config.yaml
n_layer: 14
d_model: 640
n_head: 10
n_kv_head: 10
head_dim: 64
d_mlp: 1920
vocab_size: 50257
activation: "gelu"
norm: "layernorm"
norm_place: "post"
norm_eps: 1e-05
positions: "learned"
qk_norm: false
attn_scale: 0.125
bias: "all"
tie_embeddings: true
parallel_block: false
init: "trunc"
init_std_qkv: 0.019
init_std_o: 0.0
init_std_up: 0.019
init_std_down: 0.0
optimizer: "muon_variant"
lr: 0.000265
lr_mult_o: 1.52
lr_mult_down: 0.7
beta1: 0.95
lr_head: 0.00444
grad_clip: 2.0
warmup_steps: 200
schedule: "wsd"
decay_fraction: 0.257
decay_shape: "linear"
final_lr_fraction: 0.0
batch_tokens: 131072
seq_len: 1024
doc_mask: true
train_tokens: 1452000000
steps: 11078
dataset: "wikipedia_en"
MLP neurons of a small language model. Each row is named by its layer, matrix (up: input weights; down: output weights) and neuron, and shows model dimensions 48-239. Each number is 500 + 40 x the weight over its row's rms, rounded and kept within 0 to 999. Numbers have three digits each.
After each neuron's rows, "fires in" lists the words (lower case) most often at its 100 highest values on Wikipedia text that the model never trained on.

L3.up1068:468492511474524566490538517454476474574508506508467550473485545489496477499477466526470563448481531485540537565508492469571491486562467500559526529487481518565508534540506452497518512509519544471533551486434496480512517567495520551468490480516492459504540518451486531504487532506512530533537488477530543482437409439483429543524470563515513490443549516548502504533434523440506539536443478558515492455440440529502491515520478506429464445435441533445439420437507506476580500504500540492518519472462474508485540517501489578562511452482447516560457489499549506477545572509552535579
L3.down1068:453475467524506544582596505558499505493482508552526523521481494524461547501579470528527480473554540444490556516538527479431550439561517518474543496453532520431532572557475504450508568487486463512491466530445470499568491528540479463498480521536469438564483544400513513531492476528477453436447513482509448472504559507508520524497505468427496565459499478453522515551549484519483488557405475485545518474563438463581498528503389429467479538415456499489453606512498525506463521485457481449431555482463489436498402471483501505494455605540425451574451481467497485485543492544415443549
fires in: "do", "did", "get", "does", "for"

L6.up1226:520489459542483462537440533566507514454452518529473546571519511503539480449584502487478469517514437546488497488507500480495409484528515461498467563484550574521485521563483419561430476446413427446541501464491589470522518479414501433427511437503439437515469534502457443455498506486490485505461457557472549529462534495518458434549522471507537495456436462478545456498446499520496566527515471515405469502552503454524457524478510472504502471503562545550526459519470494473498479456434497508459468567483511463447475560470529506460530478500459485424506518534463466488447484472503506483
L6.down1226:482480508505482516473498541464496496493554502501494531516511500470529475470516534557505518528523488520558482500486497446520544489425482427549509488529545487497509560481552442527503481541522417502548537486506443456511467447495411548532481507490489589494496475477484529498560539490531506481538465488522388552479502546536458468481494508549501525577471546470489569514476547563480506518545528610428482540531509484448468527496490517504480486498523472417505526482469437449493498497532572572556551496524530471423538472554442474503580458481525505475504473585508502499433468505505508513
fires in: "1", "0", "10", "9", "8", "4"

L3.up350:463486507469504426524535521446506509563519502491428560475476543531446523501433541518556498494520498491486522502496450509476439475483553540462537486361432501507499541541497534485455517556406494521513471454466473494481544472476452513495514485446545564501549504624454543484484538490474522465507540527508473487389637515562509542479496483449457498492525534531611441513528566524560526467468431488492536506524535532505523503480584495542436532471559500456503495496543520506510510510496505443488470522494543481508544466556586557538562532554493543526454508464479466511531511504559485469
L3.down350:457481533569532494546514508461490530460461503507484534503438437489491458414504505487479494505444530535475545496486472489487569518504453520524566542489501493520479506554539517510500524515515464388437513522496503460556565468525502525496508483489572408474464509491538531498462428544465553403432405584537499526425518439553544467473489536485481551457556539496515523438414560526485490558496513472528460447514491555547505398499525431468546513517416484503505527574524497452523492463524560450488529482554454571499581479503483538538524512473530522446485542491507429460544523488474475474
fires in: "0", "1", "2"

L6.up1356:529474468484414500511508550479515545552543455540448532541533511508538497634516534502499456504476495539447477441538512492517470430581543522500476496487522495481438518452492456483495515485491540527487448499498531516522545526475484472476469468432479507470520543517462589484566531511521508481482465464535519535457523456423493510508509475474510471529520452512515475514529505450551452496485502518481503486486484441481545510518572461506540497514554533504450497533441523487501477503521472489536443456525519440480478567538550528444576461577450518521491462468507514541462528508496468510
L6.down1356:531465529522470420594476547471520537477472556487437474560472601472502515446502491569450449550494476524491531513485459416455508486458505438456460537452558523514453518477510530502410547498430486499529510509515482462588531508471467508479484513425456482428470537440404528494561455467466514513522579489432581524488493570528532517513487538590483440458444496482531511517521526535470391523531519549531493569578446436499504524495590501500511448520487487464503532573452550473535535547491531503484478509455510466442475533518511553540551512496582463465479518488486453456469430437469437440
fires in: "1", "second", "2", "0", "7"

L6.up1843:498426452475435486517550536524576504523550505482466512493493507534469559453499508489546431503468474570443431540519533587570466481480448430487500555483502483478476550492509510477496478449522417432498573495521474515424469404476482550542495449522486427493536540403464508479511497487494482498518511510555565501446515533483438504549516587437482509475550508456488553516508521525511478549534521453497556504577515533571491575486481527434538530501509462471467467515515453496581542564467500490511553496441505490454473575533527475581457530536497520501500481448471485447548530534495543513
L6.down1843:518608521478511528533537570525558570494591511504461550484511530532466599535497462467576462454561473437456480466494521525502555486517497455471397506493557429462516487532467511530479510495471509452496549449538527519503490530445490472471557468493555511462474549473543502477494503530507524463497537521534443487482545533501452582521405500412548533475499445579518432526451537490521528483532521492509539558508458495503512542374502558499498518553477518443511367486428466516495517525537518548477487495539466544462490531453549474454586433483504509500472526481499539409545514555533466476
fires in: "of", "made", "in", "narragansett", "singles"

L6.up695:464528550500497516500498541453496481539449481553478508644432566549486437493500503512417439477447469481490525517506456475543502391522499573503506480539529507514484511487468520502532486451565471484485502465554499439524527547519522525468529474563537505489483502535504546499499566496442528444467474541555565498487474339539467454454499506508534436518515462522524473478512479493437562523499490499446519498437485445555493470491494506470480508544501496513433502490592449486491542498502427582380469504500526561496464533491476505499554505452461558488455499553508494474444463533425567479
L6.down695:409517488482459503496494424557472477477525552425374487537509501459500492458441463565455495453474430514506547533487534488485517486503499556519454486451577571526512535546550502460510522450515463475547430472531555504457546553495449556564529488530492508520513526491460541496516514469399505458410482505533527446523565544497452542502493537566518484626512490379527427471543460557460545517480473569527489404518533448492523492534546499495553500547451564510523519510567486512469507458486554453483492484481435571450508493518417512540493478537472478476504497445511524466468478522495547536
fires in: "of", "on", "from", "in", "november"

L6.up1086:484503492501454558597576518588551504532491500532450438465517513527538456568548518557504502455433526535475491430479477512479531504493580541528563548481516504476503550584503545508461525480485416508602468462529471449557569513478540416499449502473492516539514538442486548503478413518425490584464499479509460467473550467500470530446547543536482490523473439542475509477507442540490580529462499500525521474554511511476508553501466498499514513487480488507481499454473482505487472454485500487567527512472513481454462553428575450440472518454571451554546524491450484546472535473431511444
L6.down1086:497511578530441503494480427519530471516498496487566484476476482503484523459536434450492497553485487453490488432575487507547509472493503508453550499489503488593566558482527536522527471471480521458452462521532444514503550522505571510413512496520512584459535491484541369479496559532484449489494482409452431464405531494498479524576487453492407564399470464463501518486538429488512456436526517498522488535494522503483472480512567422585461477553584495456469533459515506489511520473545520486569519482498419511494565542434418466540396512599469511482519440560476514496539459466548447485
fires in: "a", "an"

L3.up628:499473504510470432466552485466447571450493485538481495516535498494501529556490471511547501456484526497531495499525438506467532481579482492521525469527519480450442406537442462547481496496471467549517478469370506528491565506489509455480504558450520469519481515519492515523475519507519508480538464554440386541494439463480509459510460451599480514522572522531509496443413494481535439491539506441450461514436521517513501523505506525544517489490532579493549419476441512504415447503506546546495524478503472498483498493596540520474482519527585452514476434601401526468454515455554477500
L3.down628:515530556505545509478534467480557469556516492463407520568482473485541480473524462509512518566536549568473464498533515502488481442537551409507541558416506509520495470496510524571440543463524555511556456467491498547513534488478506492510492531586470560529497503408438571474422543466525578539425445505536534441538517457498472539436483464519528493502462484525438531481436569549512529449457542490514465533557478496452509587404507513506508572475479491441494559524482558487500528496484453477498506414522373523452464524554463461500446524478541492537481557551492435461531485485510491561
fires in: "there", "listed", "ajax"

L3.up8:526472480486548480545469528479471446493485461567514480575522529540485503486482437496495520519544483486567543467501517452507436512500558499520536517499504476521474503533428479477489506377539494433496485480448533498544547489545440479463499501486423584547571478499503510456527546500582531536562518512494534440523565487446585457467537456496526551499520462566525497509506543489531471482457547529492566571503468468488466547519477486491511446533491474462497466553522473476483448469513476508487475375495499522546449485544498492437454542509497482455476464491518587459578528513535538466
L3.down8:529494417499514484484490501454464535434485471527527463423516459516517449482485483502462471501478477514480565496532544493534486481540447452493557514607484499492536463496435604505463515451451463499488519529494505524621557550514496447500491476570426520507499445437541456541603539544509480534487538537555551542445545562527569480462481466500484443423485506545496499515528540456563443529500572506417456514470484428481520523521507558564456489521537496517515508546504481640441515521488466465465493440536523487511459476507521456474460553441463532478489510446465527447474530520536527445
fires in: "second", "first", "sixth", "2nd"

L6.up668:490457486459482466487547515471532542478538451536458444481588445443494498583510483523475525632503493517482498519502485468479469469460496516524507503583558552461540536489461512428545429491534503479522495527495466458483578539473495500523468496482515570450524565524466484553491509505495514466491469538472500438459509471507504538508574486521471481533486434410509476573511495496507519539418457561494505436475543527518530492484504416445488500476459451551450520471496527533437464539462507541465485475464556419554425547518484484516390457563429446466484466417513490457519471518529475523
L6.down668:549471538558477457460480406475504583435501544506489461465452493492475506570474483479510552494487483512493544543511505495484472476443480529481492526411534531508560562474511496569495479530503497456501506443509522515560471446524435474520500526533508463510536566482519521558507485532451561543482521488420486490440468448360447454500435546452533454544524528434465507465481496488504460500508430519522500436504463476501491488469506449549497468509448497561637396546537444436486524482598478541486481485525470499533531540473415485541460459532518489501471469511523508502433538458458521525
fires in: "according", "on", "in", "these", "said"

L6.up1713:451517534579486469525546463547472551468524460480537490460465510520509440545487459457513516510489399522437496461523447520513472550496564482528556562457506493494416553492549494519495511532465502541494463444415507525513409509510516461521503519467534459564508491487475506471401525478515489512542474449509495510537467597562483449518571521523508504435539473506505502467506535549445531524550554486500420444516597460544560464482560566526442529501518476513458488492577485527440498591478505532512511560567457458423515525490545492532476417434602488492502522430439488534428509517500478558
L6.down1713:516471541453544551479514463475525475471547483535503513458487590507557528485526455532486542498475487489476478539551522450487573497509597457451541597553454447487518452520475558416522534496518491482570517546452474427488515492523529475561574480509412530488467446429545498531542477515598441514511422428484513553443544478433509504555471570516500449525485504434522519538471486494487483445460571548463465440521584496483491421484513575481454493500537501546503501500538463538509473494514454455449520533502446507554524509500550503548504506510463468549488477540572554440499395557482457530
fires in: "a", "set"

L3.up1611:541521435579603512511441502480560434554503512492464484553549539448558467527532495494495497513518489517499465480477493396517441506467529501506519482496556494397518507510539514600503496538468548574594529412481509438470591487474531414515464472502422453452572539564446482517491437537525501478528522491532458533431522477510516465495607546544505485545496487540582478542441447487514479573463524524519521449580458505504474535488429486476532479428483453447564457554477525427497475500476459486469479451564477499561493512437540545477432551531545497498456442471444501495566486485528475485
L3.down1611:592574513548456474525552506546517552451448481503485462458489516582513533475542521452519491446497464524485520555494464496506543484512526482565485470537565514595552505435514485486502513498541439448434428479514579497454523488476563509517607514489494495516523464521525519434530508470600510506587559539505529460531478491486492433502463473542523488437510513501429521448489531466472508511516492516437491520490582437581524506509608458529500494506469552556496503467525513507457458529548526458516486558476468526520495459498463480556531521481499460480476514494530489494495488408550514529
fires in: "second", "executive", "first", "muller", "third"

L11.up276:493497567526512428468529517524498492402486467555516505547517486520482511407407457529471403540513545530540569484541538520468437498532448567512468532467482449474502505420501509466551497526613520615464516500493500548580598509501482587500486543496406532515516508530537478548542474517504445534545498532508469523450488434456517507426516482552534476522432537520510466455443516506535563454510555478496482454508523438486561488499529472477492527484445570489411486559467508477572583526569504560519437502513508541504564493494474483503452495537509553547440520486514432510487540431498542462
L11.down276:455465463547445456520528532469514422483445557475445444490496530465524533530534502560444482469522478489458497551514456536551511501460480541459515482511482547540547455511458494579514471509379540476483481512605522467515500476510482535456492596508570554486495572506462523459515501480511496526417521500504461458521453494588471560494492499517516489531544413482497475550522448490507477469530454484467504519496571490505538436557455536537493591507471519474482506425434463482477436505462470505531496538484477528467441556510472501540507563484600501463488504558540535525461484489503518548
fires in: "to", "of", "from", "for"

L3.up1800:486455515481522464514470548463485487485507543506451473571486451547505497483456539516443432423525511429446576493545524512444557463493543572515497489614544543468506539502496545560522456501563419484480514530485541483417491540419455546517453467481488477531478521574478432474459499468510525510490497559489484556552432550399521525486549499536492491494527458454547495375527496467492466460520535456468455548497478470544469465532474451423502542498525475523513475427443519543481471417428454465480541476459466492493495469472554442531443522459508524513523489511457527494494421434506525475
L3.down1800:455457485503492529492395510479541436543497491499519455423464475476470482467497479490521519517546463504428493541490529494512486489528478577522537506497533523458494486474520550509459484600419576495562547514517448480482455387473525430530483540512484492587519500469395514486521498443482485489467552498501499512576528474536486494419537520436520524524461543528509517418545503475511485432523477488499493507525516512385507513580525463455497515457495448424482539537524497516481546404503633444559548493508501460535535497564552493526528491535435476500518528453522494490521487453495516436
fires in: "created", "design", "designed", "composed", "construction", "produced"

L3.up380:440489468456534471539472576577401548453474512562425515544517452542535507441521548498534470453509411529501523450566447532542428533542507477521527532475514458470462426547489497472441465544549503517495503504495431441451530513493519495509571509456585467540461532564514478472551554445510408537491586421446487479518598470560448497494444441568530545503548562507507463530526480432475432527468518435440524495449464441488515461508559557593514484578465483442470535489513526454474443518588522504449507484521516507494487517479520407522466452621509454544564483534458483519519516450508514561
L3.down380:421527531510510513524500502542541516503435525434466542429582484559500551491423497451455475475553457448509467548535533487483499511520491405578563449467524516428479466570490479484531494553476452493498533477497470508532548545530486486515388562486515429465455528495480469567533473436536493579505574499455476468542451505578480497521484533480452481451447478527511522502546577456424441460532513463534490506555559644498568483534480500529532519447459449484512508501533479540418498512544501496473434492544492488471540487478567513525471465488538501513410563529521496487520619487492526491
fires in: "near", "there", "at", "station", "earth", "raf"